From a checkpoint of a small transformer trained on Wikipedia: biases, tied embeddings.
MLP neurons of a small language model. Each row is named by its layer, matrix (up: input weights; down: output weights) and neuron, and shows model dimensions 0-255. Each number is 500 + 40 x the weight over its row's rms, rounded and kept within 0 to 999. Numbers have three digits each.
After each neuron's rows, "fires on" lists the tokens most often at its 100 highest values on Wikipedia text that the model never trained on; "fires after" lists the tokens most often just before its 100 highest values on Wikipedia text that the model never trained on. A number after a token or word is its count.

L3.up923:455498418524502517489391449530559525546448484492500513493519504535455464521436497532517514519569552451474486454516554555447489553556515591496501531517463542498541437553429532517532447479488551443489445500542546421439475575485527528520471514511520525475432479531573435550560482555482475419467514554537495499559423503551515514574464510498499479479549480492439458470461431504461443471494544460555467480512504562501479547525491547427463553561436517477406519542459568524455498506544433481514518573550497539505442484552489543446496495433469470521500497514523507461515529543504450531471499508452547446549510435512512461545526529510537486476470467500399438481493422468537521432460536511534480509534511497538546546523454559521457506468511539478532510493446553450550514535531522
L3.down923:550513541489515522471468473472532488487417452524470498543474544509527511553546548553517495472455481488466455485497486462530535541484510481418553483545525510555491518479484502503472431503578553549519559426476544470456481551477416520520558475480532426485517526546505517455486578563518499529557533422528515483545524410466569487416504477559509537494478460485490557485553526466456539488556478519476507555574477485470494521492551493447485449453583436509467558526521452505441436508505582501502454497507519498506438477490499609449462519501552525474504565512529547404522518509528494521504479468544507544472459536463496516448482530470408519428477457522465476396467546464446490505510554470552527505483555506438445567444528528463559441545476513566472427536566478458468501462511530
fires on: "er" 17, "u" 16, "ac" 15, "or" 11, "ed" 10, "ic" 10
fires after: "p" 26, "v" 21, "c" 13, "up" 11, "d" 5

L3.up826:461538451496468552503486526514517586535498509487523485460394453485556540550362535512524470502449547502518445508482524486457498518500498465425506466477617541530452477511515560517481523498498486489492515501505487512526458509472497452534535484450471514473529475458479517540550466567448536519548483405546378452511500501563504514508533466477538513491495462504455518436502526548498593482438487460451469446548499550445464521526469554485531406527491475473416492407505458529479442478523500530547470447504504517528547456501507449521448481579446492471498539558509473489505545513491495512478509517536544512482499467512511496556524516607494526471587574411517484449562493541519468508571467528534448475562566482498448454567451510489576491525446490494483469486586540527483541542511541
L3.down826:526547495556501535556515428563464586503529520483526467506509483473480555512454501520471519534494533501452525497492481451557502443463530476473560478524526592507513483495555601486465485453528536458506601441565478512465499439526488471516535522463560467502490464470551488467427574547498494576517471560509493474419616479482484501526458507510466495450458511516499422481481532516433442568488536504459497471474549545490586486469550488510434475458428511435444514457452555549508551483520505513462467488539474451529503478402533513481517486429474481527487471538488532484503441444468543492475496560476463543442466482491573550497496522518500507458545464605508467537432461451504567508535541505517452452564522474499426508512476483545545454526480495526534457410531482509575550503580467
fires on: "il" 32, "u" 14, "av" 10, "c" 10, "ip" 5
fires after: "a" 42, "u" 14, "qu" 11, " a" 11, " he" 8

L3.up695:496543402501480473568500456456480549515467517532556474421445494420416473547555463451468502481518491462505491541483521554476472451537535517478499476536475488603429500530429522525509544558479457501550412533525516520532484598545463518500555543465528550544535457511570494456497477500485443466520493481452559551560475508441450474575543543469483493570528493499512485545525512467461480512494505469429490487418426481520483537496515538508543458411543510534428503556532492519470477485569497553487510487506524484502435503507487535502576507511455457509510514481484516480491537480556494556433515477462482531498549513559536485493581469487502527464448475505423522482550488516449517406527458587488484427540545468490564538438393509557476441504516548448502457528417489481481515533498552
L3.down695:530475511528482409500414536552387509508465513555493440539557461533496481576567488581513540476445469503455470467492461454504530502478509493520481556531554539530472540516483526431485480498481490542507480432497507477451502625509471502515527477479497511498453501510568556559503562583566514539451551544497506550482476519509511547470523523578481454494481465538459479455469465466482578539509432496499568536474484585551564504535485508518506518413558525459464533445536450513515430507503514452498410484481481533488464555477471511450457463482537442506481501537490558476576487500492503552419494506420510463482458492463523412448615568474473514501516519489553475536502503501520557458536405519548457522495499469399508504455495482513568525471474441466486522532466482544510516489490506
fires on: "\n" 72, "i" 10, "in" 7, "ri" 7
fires after: "\n" 72, "ar" 10, "ist" 7, "om" 6

L3.up85:418524488509497471516474544569533530418472457475436544423546460519525480449507485410506456472404567529458444530526514500511500459520522514480514542563461533532535487508593512489509488510537535530536503436500474483595508556477442450537461479541477521454476502403530466462468477515486496471518486463468552468487504495455543545443475468550473517449482443476518518548458512549528480571447476522508429457448486536504430555546515429481516535516520484518499449478472584551540525552562513489452522484521504569506523588525516501518408556517482529511530471402541515482475518502497480536535548513450564499520519538492547546498524447582510459409508483542483447470586413511544492465460495481475539458490514492579551549508436495518474550476422541474532502482453491524512586508513526
L3.down85:497518467474445502514528541536416523461501464460418601479483486501469596482469506503471495487583508539509501413467482496481484503493573500491439410435576619546519507470443503450522522465453473561453487584524470514570456448535552483509521521453525488539527518507480524492482528544491546492471516488544514466480541439594510411444552437478486551473544546461523516472492514471469477557474522527475513532467541531494509577501454563474483486502409485526488498510533522515520490479576520533487458543555509497509536404438505454511488470483513465550488553506526513541515494449555486474457464437553493516471493505503520550514473429576430494493450508424445493458488575395534485506450506505498404487497515558508458503547530571520543471523473502557515565530518555496503488523450484
fires on: "er" 38, "av" 20, "as" 13, "m" 7, "u" 6
fires after: "nd" 37, " E" 23, " D" 14, "X" 7

L3.up689:490541531505467442460447493530452541491497542570491508504501479514448472480402492550441534490534550498512480536496461515469644543571496570482461488504480486517490455485444590525512452434463504452524444487588524476508547509570524568494500558476486557505448491494474553426540543511505527503454486491473467455528467494514509510502555510506599464509454477512536493445508484403449425469473500462505538533518560494499473509493522559464453496500507467494505562542500575457556549543473512516498546462455535524513513536472535506521440445475502473495417480539493544510478459581469505492461406434500523550455514621535536515504477532560535558537478516471522460550468616494548518451484502527505525483552438495481501569414508555484522455465457490519567451496464472491468534490536539
L3.down689:498499614472480519561521520566516484512463455431472496553525473455482482512518492529495443548473540499528455614504507469457497464466456507459529478558532492441420488548459512519528447505528527540502545469440433406576530601514521473412481491485538504489482504498461567546413525496520567535533442463439505498516530460532501564548529534550529513473478522534462511458475515528497543586512556545525540429509524564530427533490388466581495450496490538508506505541494526573471492522491462541524522513529483458522499460502549448495494534557493507545467528455478553537488499448478455578430549503536522482593487513481523489404486489469409519539474430472466468489532501468520454441487449471514493484490537518489411522482447481465530523536529478526464455471485459470557537461545500
fires on: "is" 39, "p" 19, "ar" 7, " his" 6
fires after: "om" 23, "v" 18, "ad" 9, " v" 8, "e" 7, "m" 6

L3.up610:550512438475495527564503433437551510488500519481507477466481531478446474502359579576501461457468506455486485536564537487481467469505479513552480524494454473560478503512475490480511499590585542479522513503537470596480466483504543507529476432432481450514510539478478470603551495423429485489507446484490597530534456444468498550520579570495525564504500563513492404491486501550486456533550512506515512471541486483525574483538512536528482529538492489502515543537496493563383571461498478479541526528457458466476470483455466527597535449458506492497524466490456505482443578547507534505516527513495574535425540472443584473478559502516467526501511495474509475462481514481485538448567534532503513531512486506461560418477548539473456515509441506509569418531532442466504481510494507
L3.down610:527526546501570461454523543501483489451461471433525543482451457473513447532566492509425568453447500529536467475513470466514501492499535453552561497587481492494480536479546510488485532550539504481426466476434450523470441474513512485456568445518557530522541564477498484476508556454475529482489522506499505488533469534483450535475501484511502518477487467465515532583423467549465574503517591472477569495498489552466502542472525531532469502575526582565535543537485568511531500540466538516419512444557527479511530475516443528506489488514511532518546505545452492543463505441565542543447529569552538466516508466500567443495454370510429539424462464494477545460419529491484472479552509461478409486592463409502482517451421485475509509510505468487506503426413504559501558511516510
fires on: "un" 24, "as" 21, "==" 20, "\n" 14, "===" 5
fires after: "==" 20, " b" 19, "===" 14, " g" 11, " G" 6, " r" 5

L3.up136:475499535543576464468476486516454386542540526483565536437456579470465442528475483487593489434491499501517526494456565553508471522472486520483516472509493523492552465523532517524547425522613472432527480589479424522429522464448527486526459435506536488485547588528533516528473564411539527522498481559446503496594492482529558445516528516506453516466563495561421568522437535575544518537404502564470516530541494473534526469530487461518481453492458505479508464520571484522486456527545470480493513473481504483510507522489512510524475509481442491565514538456468501543543563546470532461482533505506522497537562477486555477444471437504503504453474477507561525483513421474519458534534507541606530498525486515424549500499458440528519526564498433493495506473491548504448469500481404
L3.down136:547511457500524531513540518512479475449473501422474520526443444582460532496545550504504548453505500466446458456497506464449510490452501477534445559475490513591527526474479506489462427420481587488491583515484523469513581524449490533484488538471550466498449479454495500508599540516461525475445439462461557543491449453520536477469423514589493542522450481434498515481424447512547444472509566530473451585493497553525511524560534485485522495470535465521489544424503490474479576611475504553547526470588550464438523488548492544484518522499469481596498516522506572503500477457530496455465510466559411454557452488514442477553534459475454503513584480547482489535516482475459473489489497465478496548478547465512495500630497499482502475496541437501518479456503545522556514482438508
fires on: " o" 20, " f" 17, "in" 12, "em" 7, "ip" 7, " ex" 6
fires after: " and" 30, "h" 15, "c" 12, " s" 9, " with" 6, "s" 6

L3.up470:522523499430487447566480522463573498440549477493457516551463528486557573492514538516465511451534549515528624498456456498437499474419453487581508535511555534566518549495566449585492476550469431459419454512510448542524468521499451474525473567497516541530481461488475497528584505466509483491467560531435508467479531433461518540461511573504504406470521427433498513456479433503455563547485472493524461506492543558476512471521461462477507486438458524459499559455541447585464471474457477532467423571497464566497475470488456509487524505628521488560529551505532522479470546480485500475550528530496464491434454514542522517508490484485574441522488504520450466510532484539526496512407507480489489539483413472526496524437531492515531475464529499551523503489484523579489531429482517
L3.down470:472454512515540502522499519561450481580513553462502471519460538539542538485498450508538427549548521447485508516483526481484547506497426463453502469537558506471484492539499548496418576549538525473566399479508518539485478508496510485445477476493500500528528502487499487521538403476540524512533525522529478523512486441456410486557463510508422466512484489532501476608477491476485436524548444499460571463522629566543566453494468446511470495451511470431545541535479470511492441527507530433504480566495508528501484595522464409511519518556465518452506560481500502468448486496469514475546515541462521497469567411464486505465511500537457507454556542436547479532521506503450536459507521482490412421511573565493468560406467474474419500451512531520498518536565485542500471583547490
fires on: "age" 15, "ur" 13, "en" 11, "op" 11, "." 7, "re" 6
fires after: "u" 23, "at" 20, "ot" 7, "ld" 5

L3.up811:531510467519473519542439550492476447588586452503468497500483466482487500446539488406499533464548486558620593466445523492480490536520525480482486497447552537492548516496488570528432482494502460585457455476519554498517484505480533508585470402556516447477441495466521483574564450509499511513487514499495540474486446465505435538552522438475432548497515461544534495387440537474539532462509519457496514503479530490510443529473494480470475501477469477474463505502527553432530456533459496512456510427472563535523453517541427492497490479525525567515587479483427508514497525481550490495528523462450492548464517426491494546563458492558535547564545458510539606553463524503552464497393536576533513495486490452563402523497505501450478481476459525496543478469502516491472514482472479
L3.down811:510571501439458471482508550593513501458506557516461504536474482479515480467492537464515504520514445470499407439538504467474542507506465467516556538523478537581520532493530570467485472472564525429516484459550475447489515523531503462535571472451556460501475503604492511438420539459447518519414532487549428478531435535533533482426423481492502525537476554468526527556481515462422425466473518468530585463507476545544477515498500530519469505511505518528499499508428433487497580438489561505498462512466485436502548483525501485498497438448540503424495577507493484533479535509578419477536528517497491521517436509527519470442421454423513488552521556536490453446490514496560532452581488492438516527516545466483468584507477520523482505514582494512502544460567455569574496481572483
fires on: "ore" 13, "her" 13, "ost" 11, "ic" 8, "on" 7
fires after: "at" 22, "f" 15, "ul" 9, "v" 6, "ut" 6

L3.up510:506529446432456532468449468506501511468493565464517515466510532493492447498472531507522622489498533504543521525485468511592477488557474489511486462436450479474428460444493511546481557466472525548515480565493502485539504435459558570555557532533452451485530464560491497533501513516465530489530488464487436543619510497485501542457534577510449535506535531488466512470444461422471489505498547502545458454382484500461518537520429451537565491469435451501541478504443481516518557483540565450524479493442449517421514521506506544509515549526512481556500515523565468472479527529537496541458519488432471469507524449475512466595484465511555490552494446501431501512590525492522538596509482555508465442455559432451480506523498541486554550414516475503465492455427544534562525537437475
L3.down510:502394509523506503521538487568489512535499494462478488556514514535514435514471554500517493447579592554437491527535520467621526459526500450525518534537512474506499500485541528462501534533450469495491477492482488495450451535503421487481514492527496507441494462489487512455491536502430426529429503553562509470538502511509487445448444473521487501406431516459501428453484460452496511514462486515486523435463558561475503523578555476516554567490420489460620602461511472479517500472538538567523560413523515465486511481440471458483478503529509547505444531529493473542543498530551537510519477491532555509548451502436550571536530490515503456447525454508477514511487442565583528512513503465458459494550506516414461587524486517514550528480513466488455536588486468429490539483410455
fires on: " \"" 51, "if" 20, "\"" 12, "ic" 8, "c" 7
fires after: " l" 24, "\n" 12, "," 11, "|" 10, "." 10, " in" 9

L3.up922:537569530501529458564573435480475444521511530502499494426482499481450544527514526529545503463437448482446472546506500556457529470545540465530455450446450478546468469587444572479498486502543475460473489537497473442495580512503549546567545510503437584526451512506501498495477503452497469532478532497447477489437433446537531551557480559470435522500520506538508564513466572546521491510523471490514474464486541474540479532553468517471506432462489466495429485526530513548521464465492487444520520479519473494536480513534597495467490562495386520485444489501497452602521495508555553501463541537504494529503506522493467480461539493484532462410512522484498456470503332520429508424522513456485507570471472540517481551594500459497500528446518438514498557515545475489549538466594528
L3.down922:475559508440441488427557441531476474549512544433512470477500550426557584459457502533522497490488540583431496491476449532546492476518499478495426466582585503516501503516509485458454548476525411488493529528467581468492458524557530487510443548499552568530448536544519454512554518510505537508487469429521438517510474445500428473426527495423449500520497525565473545519526538514449483480502480506490495521495506488571497461410513501487520546481527492518496469438528519504514534529499484490496494472488549556484459485494478445423468513555426524494482537578545430522535547551510509458442471453553464519550569526511456485440575546507501441489517498562486481493465454542484560545572497522435497476429535548474491479428520562437395513466590518514460482544534474515516511510523572
fires on: " ch" 34, "her" 19, "ent" 17, "ec" 8, "iv" 8, "ame" 6
fires after: " " 29, " c" 20, " the" 9, " C" 9, "The" 4

L3.up438:501559486463468484484421522574465478566462495490495489496453603492545549457544454532532496469532584507535440526519512471550559483468493460490491534439547466504591513515489537545547460496531478492455512537444485546495552557478487542535480578515510497533458442471409491506533506536499558544541459481500431498502543491545424536564475445460517537513529488472515458474400474559553540490484520490553556506518431498507567489556472484502490500469428483418457473484507513438517517495511488570447536547515424520490521477504518393472418465554523432539502475508489505473492528477545489508545459488459504455432509555518479534500516453498474407472443409485554533516455509467508546424519537485556488539500461480530468510400504518442579454523528584508453507494498548489468543481522454
L3.down438:463537502427491530495549568527510531450499527556536547480505540502533484486492529550450531462480465456566541488476487499531442521572528507498477502500470583477487456416476489438452468560489523469578585443600518560464554457513538430523576496492498467471485508474576545471536527604507555483470520544603552503516419492457480513508534529508526504524486489438474434534466495494414530493512492490487475519502501515536416450534544500419504481534509469614486457507429460588468526446544501475507501561517451512476485478514485536434489457454472520462525462596539554522477469587523495479513498471497523520499524435489528472476507488516522513476432427472493458525498452539578498476487452513497475447542488482514458461511544479468502413524457456490523528556494452528469573442541454
fires on: "ver" 21, " y" 17, "-" 10, "re" 8, "am" 7, "ot" 5
fires after: "e" 20, "i" 16, "l" 12, "ell" 7, "n" 6, "el" 4

L3.up428:502557438444572591526513526486517478580465516517520446499499563476515502423524550461447506473514446496468571534505490538550510438484501447474480475463471494537461444470465459517593525507561565509491514535503509530441507445518490466472529516532519502542574383438492519472511538523465511476503487530477517501559466458516551550625470483506450504516555474505546535449505547468480440516456566410555521487532437525539503468467606536486536515493442496517466567503463486485515522509452490492481544549485408502481414517425488497434525509485464510510511465469508501521498402477544545440510545458479450480519496473517449490502476497565479451436530576515455431517569522457538587459480491511503461511508531496424501518458425548514495474490514496512442483568508526527521559545436518
L3.down428:510528509539511470481499536494548504620497530540511473471494499505496473483501491525411505484517520447436486546514518451441489515474472519585486548498534535516531514616457528503530512563527493515534546519478411478514516460505461445574479486540533455500431539449497484524447514499509470523507477553477495503467513561535520481501568480548526528492524513433515497471532512454481537521491510518449561492524430523420553436556428527533498494520523484448434510574560555517484500513525465499530420446448583438476412569447493474531575543522566540483540508514504523488466494533531479461523491519517573500534535438496471523451515441438409515576506472554454496482505522486424543439480546558467454484470453548532519449488597419468548428498490433469456472448444497510430522477477515
fires on: "f" 34, "ver" 14, " f" 12, "d" 11, "ack" 8, "if" 5
fires after: " (" 20, " re" 13, " o" 12, " b" 8, "on" 7, "ol" 5

L3.up814:478548517460543581488499515523470509408447452416464466523548496495502520484566534508513496513444410459492579549481494505488524487488501578422463490500599558505537522511479582534488509571546528547512525440497459482523525458510521504530471580513477521401497462488482458560456510467496438525462568496460503513462487490515472481503464481505495497539446509473493511468466490527564533532434503494460469497503495500478482462560547540557529507481517469529485474455504499502466585520527506510548592525465487584496434477559568540537396487504494458410454463514525508452472587512541528530407450457507503448464518462456530486580501493443513510495508500524573448503496565469435507506428585516484510461479477450490513437467453570480510508517495565602512482467445573477464506498531526
L3.down814:550508491520500664512557502547524475522524503454449456531510514503563539500506478511530487475486429521476460426497530598484500490484479444512487521503494552468501455482506486530438506430467522493485577506498505499470501383494536513523451564428509441510528435492552473456440523528493454528440585503522603485522497430505515491456506542578547459527508425553547513417525546449482488521522465533519533536508455478425482512519482461438514511528495469584557517470543557491583490457518454458533560481571440480494480480434507488495472453518496531406505450530499537573494527510545543521562522463563478525506459501505575450456518444497529484464502500453476526496481426484512517471464476510537485484468525523527454514420541511518616520441508457475521482466505481536437532537516522
fires on: "ur" 23, "l" 18, "an" 16, "ul" 7, "ak" 7
fires after: " J" 49, "j" 14, " I" 9, " H" 8

L3.up302:508492484486498497549490497531461477526500535456559529431454529539551500461512498446443447528481554561503556454530449392411522488507475523490424530492533489521468541520520506523474552465532541426491503477467474539497516502487454465423520463490430444481525585449505569526472486462459483524533421504571494519572471536493550561519498495495484426491431446521418579500450534482476535457502486488527480439478450489492476540434545467574531535464446492484514521466458484446510475545517567454505489496542396530492527496536557556557507382505467447536521522506462589511478550491526539488487515505479533427482523458508522504454458529554490496552579575537488567435511440502592548472538471507542445511466496488547601497497535513525546474485567524505497438466478515499503510538507487
L3.down302:511521521560487504517460481433549508516523557501496486498538490463528488511514482518533508520532549513532558453503534552543487535518532501504423509507490558500502468447543486534483468462502505533461455551425571437486514487511571498445444466554544463476519525470548533510517480514469436541531490508448458563433488531471495472579483443430548485420510418457556453559505536575503418470440462493531499501426574568468457457426521491499470505517476520574538493448457526524508500518536603555498570487485495491447482516560512529465504417527491470532435507429474551498542513515419535434494558539509541532491441450479503492513498567438488495503513489433571553592565496490493504473555516468517464540540432489460466518392472551544500496433532457555504525443465545505484478484447465
fires on: "it" 17, "ot" 13, "ad" 11, "-" 10
fires after: "l" 37, "ro" 12, "d" 6, " n" 5

L3.up740:522479502554473492514528476509509485517493451497489584501551503475395515455525511477537522564491511438425552416552512494564480483464527516464465536535505483547457426561561540469502458506544459577465423429479481475500557471452453516456531457560500469517504510547508510534502486446506535493514536502460435484537477479472446542524493519544526431408477452533580509577398505509486567540499484502442462452514546521634554526437492527430531486479433534496577472529508451543537518527447499503542530526514602482468468529484491521477504491519414480468440488487530458603468523462580488455459470505466485421535439525504473466557540554445483487499496490456529461509484482510546459498448552464525518508548529512473511479531579513458475547461542577489505512497489516546513504471503474
L3.down740:462563494482484517526505474467424590445491464533490471452551504554539533532505488556360580429518476477535366493516532432530521458481543514505454480483538487494453528463524540435493516503506471471458492441488497542488493426464542543486485442491484496499507520481432497432541458516481581513448507470458526496558560516559470495515547593459514473505468521528538517513525531511483526509472504548459505496422447535466566486453430533424482540493514489502549455507510433499534502455559453449500444451523530474510434437462474512544511513473479524498551515547477465475536541553566530514500602477449457482567531461417503508471499539601474504462493532506522455517488485564602530463493577553453486539549531468526508495523509522495480577465473547514505540517509507497536500423498534
fires on: "v" 30, "ate" 25, "at" 17, "er" 11, "ed" 5, "i" 4
fires after: " in" 24, " l" 11, " p" 8, "u" 8, "l" 8, "iv" 8

L3.up935:431609503524487479468504472492579444506481425545489504487431466476559471499475590531526468512500517542482438480539451495583480554569502429503458452526488502422480494476467482556472543530492417554484528517425509547457539563556500502556497509498470475539505438429521472558503585511556455543518514498555541548531528538520511490515529453546508503575474452466494514481530516525408562469545542540497449546497592476487481492468584495506481491510512504553523487444452522496583557445495531520486539560536463471512496454569509523495443511441531484414487503507468451483499465503504530469465503474447508517492506513470489459494524546426441468514459531512490530481543507471475492455455465518483523528454412517462495543529429576461497511483582524473466550436590481432531507447428524
L3.down935:504472488470531487475527483440520512519447458523421449451507476602475527510498440497491500535491481535546482427479587495533516437507551556466448553501463457489534551373448494528513426523473520505565484416463504545505571547473483522450475531442470462516458508434517552619502506525505445431478561421526469526458441456544493539465539535465473532551480464473460460464568500471526479503466539510570505526515497494546507432585506534489489539421436488541515537525513471485456574533473516544474520551543499447541475462503507524507524527575471527484463498501559504496475521525489430445431534469478521523489526493546502555540502460430471517486512507511570526528467480438462467502501454589472546565570438500494527505428510547505509516531531526465551498591501530449502495556454513
fires on: "id" 58, "d" 22, "od" 10, "ran" 4
fires after: " s" 17, " m" 10, "and" 8, " k" 5, "id" 5, " c" 5

L3.up635:423523469473584498499483436527485480459470471463503492519516426533435570534505566457552536566447490447435495483475467535458490488416467459481507506531543466468529466576522533512437466576498543566518516506520519497549476542540522501532545512480445533467456492478507489544542459447448523518486474518520518470473445518451527543505506499546529498468524445532489506471478509444541528548515473580454442502459534535484473519450463493488465449524480593475553512474547495454532477454530411494507574507483439460503506516478469429518503508513459504518493544493497571585466505435407473581493570476466533516475600524559524531494543500446492458464537507518524483509447525509548463448507601426466545446464490563449564534564470496500559507459480492448444458483518557492572439576524449
L3.down635:535485554498539451549516486458470457440524506478485489478430480540497538518548486519486491434523487534554557469491497569504512454452524457522490524513449546475482572508457489458466484573464480573514435442499478532535513467556465507528499421490580517496543485505438484467550506456517523500485471497549500546563481557538517498510486492488434494443523577470466473489534516498521456439486490451441443514518489439523461449530476449528526457594505526435452472514559505575537542448497453471480499431422469549475468573526498423478569508520459508457463483488487540617504543456526526487513504434548555454520531519469533573521545424538571518538531550534486509509531499472546433535482461498522427497554492422503463531555503459524467438500539489534538455491441413527551461519594573
fires on: "i" 29, "g" 24, "in" 14, "ia" 8, "ip" 7, "o" 7
fires after: " Ch" 29, "an" 20, "j" 16, " J" 13, "a" 4

L3.up606:534490540499498495452530475536518573522494498532453439551409423437462513508590609566442543484433545463541521508519493554520505424537510536474496551479547461454467472548531463471510506508527505482499486473507529513440511516526458498477530594493520510447463563481498494480513522488486528492479445524446541467534493505536559558506479561521487472547491428497465561499437516447539474559535553524480464565544532541386485442447515530497480468481470481494517551508394424581470533567505472547571501462493550485495466504463491575526533505489540530461452528536514507488495527520506547524546519444491482486422471591437504500485503493536507472473573494533536408501488442492467481518448459438523462569606568458482462490485491486503467449495439498573471439564504504462517505484488497
L3.down606:582494502560496549527464514507510524528547502508465527478473501525495522557510477468527440466540495499525480472486514480560476493570508498504539604500571493538467454540460489477501518456498568429449474491522482544432470476493432504445439519498521420521495524518453465523464556525529537525559506541540458519487523586470502603525585484507470628407537500485481459451559503504484494487387497544482507510482489528491504497523427473505506491457530546436491542549472431482471493484470527442519520540444426504394521476516554421423450495451576509423523528541502508526512492518519505555522479455462547504447534473514588489494507448503477561447588556461415562501450503491500497451510482525509534497547528489503483516556512508441458528490481468469500415480516436498506518589465501
fires on: "1" 19, "4" 17, "3" 12, "5" 11, "re" 8
fires after: " " 78, "c" 8, "f" 6, "v" 4

L3.up847:525495539576531437530398518529559452470477516579506438449515486517454593493492502482550483463516510529555517515564452509458495521581480515495488458512487471510475415447491498443600496437565571464465523521512477516478466467554488401592438516495565551437479478517526509477482539519499448459512555523515401480489495487538507487496451491543476473531476486403514580555526501515467496457506534427465468514580545575490487494509510513543495556411545500502469513490458474538476529523516488549559483529539486516501519444473468496476480501406568468481521542501457519558486477496522546431501489519531535459450495427471534484461492489453454538512505570452494519539534543460538549541447412458498500521480574433536476476464514526453533484502508478539558457514528468529547482438544565
L3.down847:520479455515487567478468535497522529543503480523455463505577497514497493506522497507488493518520464550556503527443514518526470447539492446577533428527429459483564486494591519497497527469568459485507440431533521454556569496498530533494518456470523487466504458492478472424465477513505522528586478571520501519505547551509504527479499503455571462455504464524523496513600492451535478524517515518497466496405522484471525442526535554523528463529491507464573564522423489509516530421418467558500506458413522495607547529498487469447486479514473486430542499483424508518528536543482450480492501554531433501542486514444558485588511490439458580530514477537512555469517470382506542485470525561470518548433492556462547524503410456488485499415539561472419485485494436447470472542514456
fires on: "ber" 24, "u" 17, "'" 14, "an" 9, "ember" 7, "ter" 5
fires after: "um" 21, "b" 8, "m" 7, " m" 7, "g" 6, "er" 6

L3.up329:543438520522487520561476448543500547466484551528437503470455484472528549555524533456464480551483450531402485482435463528428551485483553423484518503450552503510535481507554554512540502504479503526541477435503489506484481471488517381464452516520486476489588487484454469571494431508507516511581492481545499429480455550499511488567589509442534585467447513463432437518537539486495522374524443502477475464482537512457515506539483546511467521457547469440463439492454542462439504431551511559492482526472556575554523523479516580431524537485446512485489559457493592510477524477601511501513486485475507490460498544486489568501498522451514533512525574507510569507522486484535492508497498481532441520477437493463505476445541469449573499487500505482474424472514513518598569486472506
L3.down329:509468491524510487502454493502508438528449497503529486524569471413505516504477524462492484487456511518572509510553547485466502444425481471454548493561478575494484534516534447466491484461500497495478519475527457445448535580508468498462579562528451510539457497518515484500493429445500517541510467508462470456545450464525547571489455469535580522515629430502397517500458545482490505526471503477445513506510511483471532444547565497479558554530445494539495435563478553543504436488463454530477519524516462502502476537492510561505546467510509534489521489412572489493593458492504487525475579516538502584479547525527453490579450497444512618531484424506525596592518489458523475474465519479504526503452410527528386439502529452462530449500510463554537481463465518463516519490494499
fires on: "ing" 84, "ro" 6, "el" 4
fires after: "n" 18, "an" 8, "u" 8, "l" 6, " R" 6, "ad" 5

L3.up1008:531498513531520499468497488522498570519527465539537478417533493493453507478458579520495513523567555531507403454492522431386445511478535510454452489509513493451511490527540537502483574518544582561498535439476466485496504536474525541496496587563473528503522502561517489576579484455547530523576501564479434517451482426480489546522513439468471460418534498475551536498466553555496529509477473554510532487503574439514467506482485527444432604455443452441525527498416446557477548506467491537445463412473480484512505520411442490531475588478457520524525457524454525458548553462533485558479489487478558534446525545472475501491484538503455496491492536516447532423531514550472486527555466465554493500525512494502495517488515528508550527444443507513523427448481516542483510391511526
L3.down1008:538490501475534529486471541475455494647492575445484509509545466521459517529540492531485546525452474578475522489490512524497478464513475502542525402554516442455565458438483497548517479552518567537466493479524513474502447484491450548569443473567476506532479423513434554469514485508443451524514533540445475513503568489514421556460458480453530518433555446501535446463619418553508528546561466562454534483572512499446534440489479536457509581514509479503487448455590519459512496478504557495509453476509516550508496522524513528461516485452571564534465532548501551529491498473499509477481461508471452510488447564469453513540495484557449519493496442523457480458461525576483461490496570588556540446495458524493486491480518483538477410482507444520433496510501552457529471478450448
fires on: "er" 39, "ac" 29, "en" 9, "ap" 6, "ad" 4
fires after: " R" 19, "p" 16, " r" 13, "v" 12, "ord" 9, " v" 6

L3.up559:494529568518539531464448524471441473438568541523571455492497454520504502422479588514462562579421483469510439424496492552536545418482518504496551527501554488479504528476491491490522529451488533570502433513492515547471460471519545468488510433490526540503500527580516514513486472464461567497500437478465504538439571529441478582496523561511475503451479548502550491448497529507554487486524445561398450536514516499525441508508492561428536432518566420596544528461444481464507533506579449531569505486457486529463440513510539451484532495454489489506526451499535496467502445454470483449493476510539529544489464559536478488492536471514506551532424508532491535517435460525514482537510420496526574559481480463466471502487511528552509493475509546573450520478462490449486407548404536
L3.down559:391496496516490449457477487529514559406456530474549526504459472407430513530472427509486503468556528516449531535548570519511445550474489533528411515510532511507512495550476479496462564546529538495486504584569462521537527539563538506502515424511448518401494506494507467575527474479569445387480397530496458520576495489505483510476471460528515525519435521492499496510484465605451510523526510514475543509477517488559527587515502478454516415460469475508433486514522502499509569497596508492559465551484576464524467531520530408494526484559475507533446502480411470449566475541567529480494527520497524522443466521518490525508487459510525530459517459448520563516498449472512511472498537503492555458527488457436461504507464508558548474451521510548446520497512491421481482554560467
fires on: " I" 28, " a" 17, " of" 11, " " 11
fires after: "." 28, "," 25, "\n" 5, "w" 4